{"head_dim": 64, "positions": "learned", "qk_norm": false, "attn_scale": 0.125, "tie_embeddings": true, "parallel_block": false, "optimizer": "ademamix", "weight_decay": 0.61, "decay_fraction": 0.595, "seq_len": 2048, "doc_mask": false, "z_loss": 0.0001, "steps": 14222}
MLP neurons of a small language model. Each row is named by its layer, matrix (down: output weights) and neuron, and shows model dimensions 64-255. Each number is 128 + 32 x the weight over its row's rms, rounded and kept within 0 to 255. Numbers have three digits each.
After each neuron's rows, "fires before" lists the tokens most often just after its 100 highest values on Wikipedia text that the model never trained on.

L10.down1094:152171120091094173167091112117102129135113143096189106118080182189135129123108124112119192124085113150146090147116127120075150005139168113090148153176104099089165110077140107138135098147126165095091182138213131152093129170153127094121095085144195155197119137081069125136133096163110133142098130114143090177083135132180099093135133170062124142111039105140128133112124118133109113164083158155090152166094136165113152121130133140091090131153057085111090145181106145120218108167116077139151092156097087121125142169150151125153092141118147081130090116102158155139150109139164072121
fires before: "s", "se", "k", " |", "tra"

L3.down21:159119099220177129089166191139141081065103158148148120102138164162114092128077085148088133172150106081185102139113134105088141118166120109199165148123099165131098066132120141107145131107154150153091133221130084124143155101108166145132116071125057118133097144111103103111046099075144076117117134092159138148119113146077124154056100108117080101120127163149125062167109183180081131169116133112083144140177142161155126098090062210129108082079131116159138152096129059066097182132174130134154067138141092105113189137162165147086099147092176086158130143150134114112110147147120120125
fires before: "\n", "==="

L8.down599:149142152063201082121117168072128090151185114099123104094091132134131112084113093129124157141101094115074130118082133128149191116127141164136094150117129100161103081097131153220103127115155150167106189152089124132135142162155152131116115165125086116118094176090125134147137055129120171171033138131187137164092131105096186137103107104107148145141170116119140145083124148106145184089122140141124161167127143116176112157107127176075112115121154164082136086118156119125108158099150163096132078168134069098113144080107174200122134157161130145169141053101189084141090115129116069104
fires before: "\n"

L8.down872:121129125097135038114128150178094120080120162159146131098123075113104127127085149157120082122079146113135117082079118123123116139091142115082119138090131107070166131086102125120132134105142099148120142115196128136190116165105061127135109180097096119134138120122148135107121098132086160192150116149130129093163120093117114095167090101145141087107131087104111148054126073133156151099142150141130175087135150183095143115133117116135091092175141126147131187113178079154114159117124155138121151110094125139124165135159092157172165128103157097077096083144114096127114131175091098154
fires before: "\n", "-", "\\"

L3.down656:164150116140111121110128153164074125137143129146186154131114143123155134174094179140128153172143132138138160099086161148175199097169085102116120172120146142113120093090162122082136131116150179083132136110179138166140134137104130115125144102098164173148087114176065116103163168104128163088090073127163111130163106134054191115197072121064176112113086066141137109123152092052117147126151129160130116113184145078120176162104139064111072134077194131116085112151209141111121139203194176106131194074116115134109115140094109140127148150137131179073061179085153134149141146109149139085
fires before: "\n", " the", "ed", " ", "ing", "er"

L8.down1407:160172112131151128147151153143094083121091169138151123154128117115127118138109138086077096164149098139151090127146164195029144142163148119139155109137121192133166093088159113125107124162146074141084136092169171102163122132131160085105109100180136200152078122049118086130138162135138097111103087147179081073147150147095131148123072137091104126120158123118124133125150158134129057170139207098153211143146158119141112138118109132125158123174100122113054145100096099104149009116068074124140094090162134134116122118194134123048154164109183131150125161141140149161104150167142072092
fires before: "th", "ro", "ia", "ra", " m", "st"

L10.down969:105134175167124114124098167088121169098129127110173142110095152109156096152133122134153139160123094126137112088096154089086140110147188118162100151135137103125130104144154152142123101119127145147125160117157129137116128091105144099141102113179162118154081134094097085085173149156118178103122133118131181183144209170124176120121187079177129129138157146103083162078074107098133129136147185109130182088115148179126104148129139181081117101127149096112088118086132176157108137143149149079130131083069154154114176190162181130144121107043107133126110107119139117134141161115120053056
fires before: " |", "re", "duc", ".", "g"

L3.down475:114133130101122133161112152186195105135125097098114058113138155107116158110160099159058144130125150133222146161097091140176104100160139200123169122135077106082099132140137183078113131100072151203120083065087148104107124132129120139104112112213118168110075116081132147124110120135160123078116123171136178184134125080143128230106155145141154106145143130098092135108142152169125159127139141105125146092127127158100174109127076156126204133119075134167132141100146179121090135171073116121159142150092153098133139139107176094129108104202108104082097039133163099162091101140120137156
fires before: "s", "ed", " a", " the", "\n"

L10.down351:179112137147186090095132181081158150090164218159169148147073103124179152165148176091075069043136133184124146121087170071130102126083143127089136118152105154089118105074149145175124159107086138096169106131169110171104115154139075140142143172114147145095193144194127136088150158153109170181181140144086156155144085092147123147072126163193099145139125095101103162125179138171121091111099126104116240118125122216121134150087136133174141105108167102100140026056144174090049107088135124119118171118115159117111176128139178113116139125107187126123126087103144181144167170112147170175
fires before: "er", " ", "e", "ri", "ell"

L10.down1623:135168123109103085093170126219142150140162125101125121181118142152166134095082098154105111139169140178142178133106151099068147083109163127033152078130133076091149162084146140131144119136188148085180117143078149134125113148112102108121149096102118124085129134146123106068196136144114160126133121148135157178117112150143154081084134177151100078085133114168102115130163159156171130111149115112148255164187103117094154091139100137136154138115134126150123162079168129103126109104202144173127149074075110155164102202088130170113157116100202167142129099053178133146129122105123090141
fires before: "s", "ed", "e", "ing"

L8.down1290:140141160133081142103156090147140118192158193098127068112123095164064172110137043171129144212145143127106121153097165156155076149162142098129147095151134118100132176172127146158093097122150148138158137154162141140184165074101165135137046124083129102076127112162111133183170152146126207119088125114128069153112076156166121150161149201140196087152156113139116101124102154122153090128119127120161110055090109096106141105088144160069191108119173092201127149142093113104118060151146118146091119099159139154191150124139076147154147111166174149152091136101097151095122128092078079106
fires before: "1", "9", "2", "3", "7"

L8.down33:094160150090116129107079135091159179176120102137124121135150078158100148085157128092104188156132129127099139132155132122108130079103120170094181165108156122127158136125185152196096142128111123076129111116162058119112178140116141140113157076144124109080104195121105125102165179160088114076124146099111128109167101107147132172117131123096161155131204117091081099126159097133102118156111130078080139080134099121110083166105117121115116118151150092156141145094106162104143164191131108121078119148142142143097178147112067175142170157143174132079125119099160140186161188156226068105
fires before: "\n", " career", "ation"

L10.down1372:134109092090086090104126123086154119159112113159105141104091181164137082145155135146161188155108119171095190101104138126134121075067150113077145163114126155087109152157165068106095165162172094104178136116141156071132133112124096097136129178122132112055120105108133106133152138139097128167121165161188142173119179206148097139147131078149173129112142117116157204136137119121082118110152118139111210138079135055149121137118182149164128125117163088118138101177075155109113098082154098081131172119139136107114120154126139110038101140081172091136176152143101109171097160114146173075
fires before: ",", " the", " he"

L10.down960:140163093130123119103094107131179147174167132088147149207126068070135125171079124110130064070116126169110178187146143132136139147123166066138153099156142108129162150070126152091118128162117104155102137110114109157131091101096157134112144141108155146113115071088154112135131139151131084123133114095112151144086143183127106169156112123180096114129081159144105153120100091125123133142186126137137141103119126162118113129129091115107140146121147149110096096146148166095108164125163165082064147053107069080169135149089141173131151169162126160071143186098139172141138129184100058165
fires before: ";", " |", "es", "'", "il"

L10.down837:100044190071131101128154071124101121147183173177184143156128136174102072106105117108188098145093156137118085145135163155147114126145124161110153071141139062089176029117100112105121139171123157154122151115149104109156154139091124061143065164138189097120105114141137145146185140173182117132083149126117103200137082138205072075085128174147163064152149134065118126098175122089154111156128142107087255132091107142168169173088114125106140127195131128099140130147087136104135052120148140186118137104093106157117114096179191081163160068181117142140128148101164092153125155109127077138
fires before: "s", "ch", "na", " of"

L8.down1718:140095134099105152128142122128117145116120119101105109098108114153177131113154114167144136145159115161109151171138145160111182106163071114085108119080129119075090189145145109143127160208095176111134109096116100175173146182086165101124067091160133130145133221127173150093127137140103111117065051158179105142120085220103082178105127119137172136164092099144121134107076115124118153133205145140129164148114121096087193143134119110117135094152103099040190101111106137086106163159105093163024152088090138161140179111173168169078151118121093153145140172079153097110162164115085137185
fires before: "s", "ed", " the", "e", "d", "ing"

L10.down512:116161203083054080127135175118183205146118126094137190159132148170183123135118166062072185149090120157203114073133109090091110138127145106146124104128100139087085130121138140127108110116124086137130099154137101148102061135135140129165123117147137100168133157148118173142173142190113107143129142139124135152112134126128117102139144125104178147121095165140145150038143105085170099091157162064116134119190095194143101161127140090158160123133194122108107141110113108171141126132179077100165137123108183085165117124161121138114135112137143140106133134130068109132173152130173096120
fires before: "\n", "|", "-"

L8.down1252:115134075087099124096093122171182127189107158103089055078140102171120107171136087118118087103114108127085198103151101109145097133150114089103174105131145152113174066086125095116101091157127094108146193078123147111150128172172140087117170078104183116135127147113093050099167078117213158141145137156177150161155179138077137097180159083123134084168128147116087111053070105123141115144145146164142102148160116177160149085152149102157089135120151130159107097088064121119166173156088171122090106041165205130142089147172098173154168100166121125059137185144111102153142152062130131089
fires before: "s", " —"

L3.down802:142072110109108174128155149116111150115143136114158123179113087118138144189125197098044094136080079140129159132101138139136148101177125140112082112186114129131132115142084120073148206195114203111135082137135116156179148129068134156142111119114133092130183141151162033147149179174091143243130104122137070092116134117150055118164172120135126129120081136105153149118161157112147127138149217163096147085134059147164187103149162117099096158086162142156114144208120129130125150119179114154155112110158156147146136140128125135127137063115116089138127145132155127114154165086146116107
fires before: " |", "ate", "ley", " European", ";"

L10.down120:129131166127133160126087111087132169139189158116152079090099090081113083157106087100150092070134144132092117113123178103094096138199114096118149076082130153104097116127120087105141101081135090193156185151124121078121130151178136085147142129119124047092129082099152125099125153137123104122124162117127128093109133136148114111144095145186140171110194125153130206132118143118101166125158118164148246102111143114160127170082111130130074134122144144108160123099160157102177122090162151122150091151127115121087119136091098176094117187155121158111138141199154087132084139123139104074
fires before: " |", ".", ";"

L10.down1023:124174141195128208149143195120127166112159113153172063114155190125134148129183128081130121086092116129195064106126119104140082163091131149185115159117124129143114147074096133035119082080169120197146121193156061062106085124162131119188093097169079151179132138085165149114050169110093131139192101143172121122159113103174135094106151090092172123119093137102146132084112155115149161098146161119104161123092192179167126134167159153119130183101087179101135109156177177108136159088107117191158106145089065074126122121167125060152076145170137053132119135160109145135127145074133168124
fires before: ".", ",", " of", " and", " were"

L10.down639:111197222120101132134123174062188111158130110156153126099147086138060117084101119140104153100103136143117147117072154136069175150145099133065143166108128184105112157104122154161137116165067146112120081175101112143164139141095092070179139108130140150110082142140133137152169106163099129075106179130070085095143123120101137141099162067127116137148127187122130142190145204150162133157154200084092147121136172151118180110104136057139123064119155129138098169151090143135123131134153124139095163100107128149145108108140102190101116131128188148132113214121113139159103158168084182145
fires before: " |", ")", "}"

L8.down1495:119149109059126124107182105141120068120125108173122148092113134161168075137115121107112079108147092157053149188147147128068143146095090140141110080130129207078130156117147122112142201179187119094137106170142131080094125077089139132161148110177137151113107106138170087180175152096144077130123122152097102137115112062121107135128174134088102122122153118129109191139170116153121100157121155120102185119109218147120176082097133112115080162195122127122117092105117127157104129110160156109108142061203061162071119118155134143113160117082145117118116072132061069122157145081098114143
fires before: " |", "."

L10.down1241:137129093102127122128093102135100129116178163115171128165092123087146105098090112165160121144098106246139109166107153161104127133118121121080105129188089119153127153119145142110125114140126118163099127123125160107140155164157157073134137175060153154122100083063143142103137132154118130141064135124206118146158100126180155087129102176104136128129132166135072164093129110138127132124108134189111181158153150103131145081101104155134137116129149161193126144045109087109189097137123135120161109079139108124100082116156142090135124157140165154100154103133146180087112139185132142127
fires before: "\n", " The", " In"

L10.down44:151154122152114089091141188157124133106067103173125131088115151125143099097109183089053111109088124144132131087079183067144113101178164060119141139119122143175117125128108182105153107080107163117190105127175089136120079087040099133170088066134161120120123198171147128145181151132136112119131133190099183149123163177110119109130178116158148104150117112105155073124161136127108068131180179068110179141157126181126179138174141152168121094150131136174117152137104137185124051106185180132144171149157159145188159139151138183125140103124101146152115142126144046103115163074180115127
fires before: ")", "),"

L10.down1288:161080098131125154082147112164075131098145089104139092081091180124145142121128152104139122136126140137127082121124164145129095124108173101127092075112135048150086116104148134098129159066169124170105133161105165091135120179115172094150103116127085182171150136111148100101060116081142085143113152179158099142168109072068137139143030139043161124160077083101099147122174111131159176116074099160130159164180110108170177117154106106097178169180100106113120170076116106105139102136137058126166130137110152170144153110154129141117126118144147078093116150116125195088095178109100110150
fires before: " ", ")", " (", ","

L8.down373:149120132158099098169171145135119133087169132089075132092144151103145126047097135116154116086082149150178127136141076125089072155189133095114149105092116150120107067168147135055141093116152111081125161137169198146132116099143125137136094098143154095137129112107144130125125093159148111116071094180122122108079107134142151149183058057154159145126102162131138140072095135176074024135095149121125125113152145121126169120120116137152115176132119163146168091059167187151161152120121085101128134149158113100090076141163176134086179159146134157166054148178084131130054114105083150091
fires before: ".", "\n", " ", " Total", "ish", "y"

L3.down528:174107152117084116120151171134092110127110096109138090125084161159204095092153066106077107149143115095149138116139109086146127121156121135112210196092069120131136114173198152118137121102085128080129127145121075122132102132126107149092138153106152112136075157098137164099162118078111156097135142147121113162123174123134128099075106227076179088123170127139100085141143185192069142150147114108102172117084143144121116101114084116075125121076123096127089097147154163169162110165120142159160137141099149133097179130137178150096063111175089103150123125115089155108160113153149076178
fires before: "\n", "s", "-"

L8.down899:215118127119073154161140116112178122134181130141112170117157154110118089087096144137083133127072118168091164111131138170093196099118075110131134171136143177137095105147123137134141110105092142111170102106139148139138128094110100045152214146131191079094095087157109136089124135122138119151107090152202124147051102126147102125130134106112139110157104123089175152123094087108198095204161106131184134126180185098169168147100119124106142118136144136141163181121132160154119063105107090123194168068102088114065124110103093164144162109169122119141079123152166093168121154161096137098
fires before: "\n", "|", ":", " The"

L10.down431:116135109144118145123089128070107160110149179103115143138126123128169136166133119089128092120120102188146134155131140088117153099090122128019129083176168092058146175175145151142168113116129125130160115157164131132146159144124127095055126150195116156114123097106179116134105105132185176124084142079123110160063159118108127166110135135174205115137128128179162148114137100143127166145132116171136221074127117126117070088143069175124110164106126138121178094166074173104114105059138130159152117096158126217105137154145076123110135141137112146186189163103135174151110136093121168123
fires before: "3", "1", "9", "2", "7"

L10.down1259:130149083095080102140076141147139109138114108142127123093141158111088134145127174177106142150101169167148178110110178128060164100126169103105100074143163114127169192121124160136090057118112102121164074123145132107086132125124091040153105152150106145096090133111136150132151165150153149098099111200153112146119074118169144163122098146180124071171045108146089147135148099133107110114138145121140167133161153159094077097086146093131133109130103109125112135114136174091121079117154142148070111106106154144141102080177177106090132064134132185084120152073184102134121166176111118200
fires before: " |", ",", " and", " ("

L8.down608:095181155117151068099154100194164130196109158124106122110140056111105127149123143106142154086134141139116138180124173158116100155138125120115149153130072131132162101087228141132140125173120158111168106149086158138106149170121170097140176093111097118087121174160056137100152101152133147092084083165119111158052168139132057126113091070085137126157079147137081166141169141139085113122135121142167209118091091165101144174124064068149133121125133102157112117129216134098139143127144178121068220075096112138134150114115138148145117142185109142121129141098041153123192159159109087146
fires before: "\n", "ed"

L8.down1191:147155109157149101095126075156122142059146120145097118196142168118151152112108157140116047093088123148147145109183118112025119128177110156141090096139101189152141151147124082135116071186128150182149131106109155093104131124198081133169116119113110125116125139083087066167136113160146154130116152113088166144135130160191142124174099147152138117103110137072092190148093089134105080157186091138135133154153144087136129116119085154153187147122120176128176093133077173094098160117182074143103116091094108144083074086169130174166131159207175123140115165127196114118116153082153107137
fires before: " |", ",", "|", "\n", " 19", "s"

L10.down1439:063111105155094086121111079090145160062132128173153094121133169136093082099112142098110162154136132114125163150139188143073092138178159086130107166096128107139112144150124144152155124065122152123075120098148150201144089140166144168142079122152157138166101181116108102144140105111053139112186203137087135089111109194139114147086114107135168108167117146086110156162153140111145070118139203135128129146118153155174108116112124131068122167111117119154124151151097090122141176051075155118119100105153084154126118120116132211059169172114102131086129122091097135168226137137117051172
fires before: ".", " and", ",", " in", " to", " on"

L10.down342:135166086063114140065129142139103118138096115123171165139196079096103131121053156109164120161101100185215096131135130118078089156111143116182041081103109162148079143116151118169151104049156160096191114141124183105096165114103206100124186189153174149070129085132124142167140111090147182164118112177116138091074089160159125146127120163183122181151067133120114157127146203123073140072162121159105156132081111101104120153100166091119102132106109145136120157133136136157093088125157054128116131088113085122086111066143131169124169085147127143107128077139136096100124112135102099192
fires before: " |"

L8.down944:122205164147122094133082166169164089106084162121178104110092183150049098146161113065141107162117122101124153099179178164101103127229117135133188110131135078166120132135091137138126114156135126137119116080143116107145165107066114158109118140093176075076164106146066123128161166138179081165145149127116146129163159132091121178190099138161142117101124121128155085124174147115138051100131129141122152113138167092194103105127068119151151126110136155115049174155142125176145128113093126147018136098129134148185105142088109111075134100171153092126120123145100040143095128086116138128
fires before: "s", "-"

L8.down212:167129079170066100096100136131125158177140141074092087098087123128092069083119149119124118182107159137191139151107095144116118096183189110108148108120103158099099124211148115121087111080180143115081142120129117091079140102148168116144151146084143200123162134087130144166132159147119140100083101136111085119148105137144210182116098114126110070126166158141115162126113128110124148113068139073044097098108151111096143092114137137106113192148169098192116158127093092167118139171109148081083128177155150092098129154124150127151127174081109148140144166146158121127076168157173077145
fires before: " ", " in", "y", " ex"

L10.down454:081081091100122089105099138146164049091174194164154150117098153147126101097125094137149151068129179168138142105143118127074144139169189123148127109127155126108143157133085095114124204120118170128118129182092158126085163160122185043168051131143187067168157079076132068135081053171138142100092160199070192104131111101179157150153143146117159129108159137079089148103146128119141124156153122157138149161156193061098144169101103116113175147132172170099133171079160136091153079121135155109185116120146085069093113096133120124140135110117128133110165075142159159088115090145149061125
fires before: " |", ":", "-"

L10.down1276:079192129125175123144092126117154195125133129137119170162088113114143097086139126127049149117079129084085133087123103105081175121078075135129159142124137146065179118149119128134133097083104176144149129111174115125099097115116163096093145206122162179171182199129097145150179121169141096096117157113066116161116133127076074144151162083165155147081117108121139178103177137131123122090132132151135048174092198120150196164120085132088124116107170152104161110168193066181096125152159123120105125143078133111105132110093108190111185074086097130106120085125110148156222151088127129096
fires before: ")", "),", ",", ")."

L10.down694:126226119166173110106125179121151127185111135111137070091160103160063097143089118209145086121096112185096083070131175124089201122157136107127150137147153139127096179135135143173165069110155153128115119173141103135181101197098121070125094173181151107069066124084129122161136143102192154121148142113123142164067101140177154124177132173110152131099149105127102113120076108055209175104082086117179229161149107104109116092085072096069140128083105123112135148138153132072093077150195122118146134101126045160123111134107147123109141162097093180116132096111098099093178163152120141119
fires before: "\n"

L10.down1613:130110126116078149089135135094107159137115168121091089134122105175112088124139127152183142145170081149174087130160129198102157164152156106185187160085132174066098137089164132113169149133172129097142081129104141077154149059138135141149173144116182094162088102125128148157058126153175184142174145120096139133087150095017119101114074141124133099137089159077111147192135110124097112152141109143105206203152080117093133063110120105087146129123158066148084244114166105106160111079173134084134087142118141116137107080135156145141158183161073134163163119090147130180088133116139132102
fires before: "s", "d", "ter"

L10.down251:086103115181091080076076169141084148151168127142119190138174179176192093101129174110120108118155112146119102198122117066159099128112145138103162068157158114155165144134117125068108138187122143123195132154134114138065153099141150134186135075142143197197131144099166129163152110137138179114112137154159149173112176128125123144101144147137086101126061063199141098192095143140200106150141121146104143133090144089113184089160090165128099109192100053161115183134169135147129123185127140106100131112088120107189097100135125157153162106104150100106074144153107138112112153145131158100
fires before: " |", " ", "==="

L8.down1167:104112120143089147163093126119161090093133132116169101120105099148141123138105134181129100124112149099066083139171089143104130153152173137134164106118151126102145105082156119161150091106171130119123082067100114128073182125087139154121177164167173107125133108074188136169154213182083173101150125129146118109112139177151067215180131145067124182124101104114102133170112105169070109122144155095142091123099146092118126125118140078183144144112113144135095125126118151144127088116084097159122071182151124106104133106148132175093138079129098125113149101152135080033098121116126104177
fires before: " |", " (", ".", " by", "\n", " in"

L10.down790:104142100086101141137145120112127142072095142109152189117082164151136107152136111151165091103102128094127184134113157155127087047159098139185110095088148171079145143133120094166165143125112132104170180115059075050123180162141041102083148170115184080166168126096123141100120116199148115075111126111088162142088086072105116124175116171094121069130095135134118126114104130171112120159146112094118194242140108152134145152113092097105139121161161145099173124164088089132117153102126121140155108151136125146124130123146109089128123116114186135086121084135151115115107139101116142204
fires before: "s", ".", "3", "ant", "6"

L8.down682:102103134210075153113112126159118100126146122139122108164142174121104126103165072101063120102119062135131148110116143112101150127068132180172127095159105125103144134123143109092147088114133181186110156066126116128122097139150137084177103171148120167100123114160125089127107115121117094052150063121138195132058134179096127167125171076139134124162128118146118131131110133167144140108107133178160201095140118094103178168160132113108127128140154141121128090145096135158093102135145095151044103148100135146160169135121127124148113115047136118118099149139119067112168173088085111126
fires before: ",", " the", " he"

L3.down1416:087121198101107148186170157155093160101066085181112102058140183184157215085092089123144097141167142147183123114087139127150171150109159097108155196092094115137114117124108071148207113153131117118109145100137117109131136089131144154150136116147140136064099137144125145140115099123073079122162150182143123092107152124131126174153151143166159144148170115130113134099140184136129144131103159223119112104234129169086130099151130114125134112116122139110121149112121109137127148118199155159118144148134163094052122111097174130079100122130133135103175110125102144102153146144163158144
fires before: "bu", "\n", "e", "al", "s", "---|---|---|---|"

L8.down965:128166165157112122088139125156108156135062133194132083132118129114148162161106129122118090147101150150065117143121155117095075121094103066117121103133095105182093131153141178120118149136087148110175091141117121179093088172137126060104201142120110137087109157118122129084136138183104120192146160093127122132125149149160075170133100077112166156125147097154150099162122140130104084134100138116165220071064150159150122135077161103144134134144123054111124091184222150213060117147167090096100170098155119156152115144104091175106198151080186149105207124172129101161144183140112123105
fires before: "6", "5", "1", "2", "4", "3"

L10.down1168:135127061111127062118136107166121161137084104176149165130059115153154085115118113102128137128202121097127152105146101147080177086122145143114145137097088123137108111126151098161127117144153096130160139116128132081143179211129157081149124124204162127143183130114147113141143137090137154133073147149096163191122103095145169078097069132112190126081105110176081157090065134148155139159089113121110151152152132177109071162165150086133138166125095110068178110120179137102103146133150173148171112129153101114137102149123170102071138108097116085096088118115093175092158142183162104110
fires before: "s", " of", " (", " was", ",", " who"

L10.down607:147136136107145112106122108122138080104139152146102149133125159137197118112132153134186191101131155152122104164176181091130084147147112100092164079102186125102082148117156155112108105142111079122134089133173115166072159105141115087141165143131120144113102129175088119163190130136144083187167106093115138101130102094070158083103128192178112126148125104193109087134139166102133111172114148082127245155150101076163097100098115098093135118141217086171179193069143129120061116104153163074116126108193120124171145111118166051131156147088108155134142127102108106197082115114135115159
fires before: "ment", "\n", "or", "ra", "er"

L8.down259:188105114109141113112153150152148108060097151111125115152139173121130177140099122079124045093120090141123101117172151157085163127102160126139125123165132157074129112153172150173104090184130211123141117116114158104131118055165094096133143118110144121106106097110163083117128112135125161159169097091167132227123118096197138145154200090144171144145071118110074091170130167161114147103164128151078185142116115126183148174101177144125147150125140132153078137109116118140113148118189070079109121054141074134102142027145093155116112145054172159121170158149139111164099125146150155071
fires before: " |"

L10.down97:074122126139156067200147157127202096103058116134105121121118110115129126172152076083096138107153187137146060093157131134155145101117161139119152124121130108167118085157135144191048161050159084154123152169127159222139072181140126151160089127154103130133141107084154177152069132131141175108168190117120123116104193076060136137078153174131148080152072151125117135115082118103172138148115115106159159140109138088143119118121079128102132131121104158126095148091143116109123155110101169078162188143152133126105143136138152200130107137126081118189085076113108136189122148168096150163
fires before: ",", ".", " and", " of", " in"

L8.down902:118087106082083155088065097224139146100154143096106059075070079157139151098179148135165128144137170098081154211109136078056175125108111095114095122118192099125121139132119107073178146106160128177138107137145125102131148085105117047070126152140149119065099116129078182154124130158144151070104092143100201151157136134138155143100082184123113136180070074157137141115149090114126135108169153113156170113131102099106190128130138073166200145144163138121190089145132135138148143158163125158104164130096109172140160126089125146129147116145092150097111132075166095101173133027125112144
fires before: ",", " that", " the", " in", " he"

L3.down1510:134136125102095171140096081134118152137134098119159136091096158170106183123131151096142093105082184103143106171113163157052126102118089146101134121170152109116109086128081091126175161109125060075132116129097196124037121118167139089098124150149158072089084171091098142159096130091178120119153116151070147136129154145098149079128152145120122096121149134126138142167117105115045147148161154159149194111142154139140113130181100066175067127174119127109140143100117068094119138136189157137127169096122104121143092166139169107138115073147095144088086107106098103073141131144205153139
fires before: "-", "\n", "and", " |"

L10.down259:102119137114122168154163082095137142121143087135112101136109118136090098155156169180156165196157151163121128178148161130113174078125122120111193129125127095146109120061160160150203117158135152159104131153117093101128164114127162092146103122116096150103119108098176123182107138137133139115172137096117091159093072139163092143126137106126150154128129108138083072117157163174150091109125152080085171140170147106139072103122123116125150125127179183111130195110153080066121091128085081166085158103114076176109100130072157104148101158119153146176175119138114138211111082097170101134
fires before: "s", " in", "d", "ed", ")"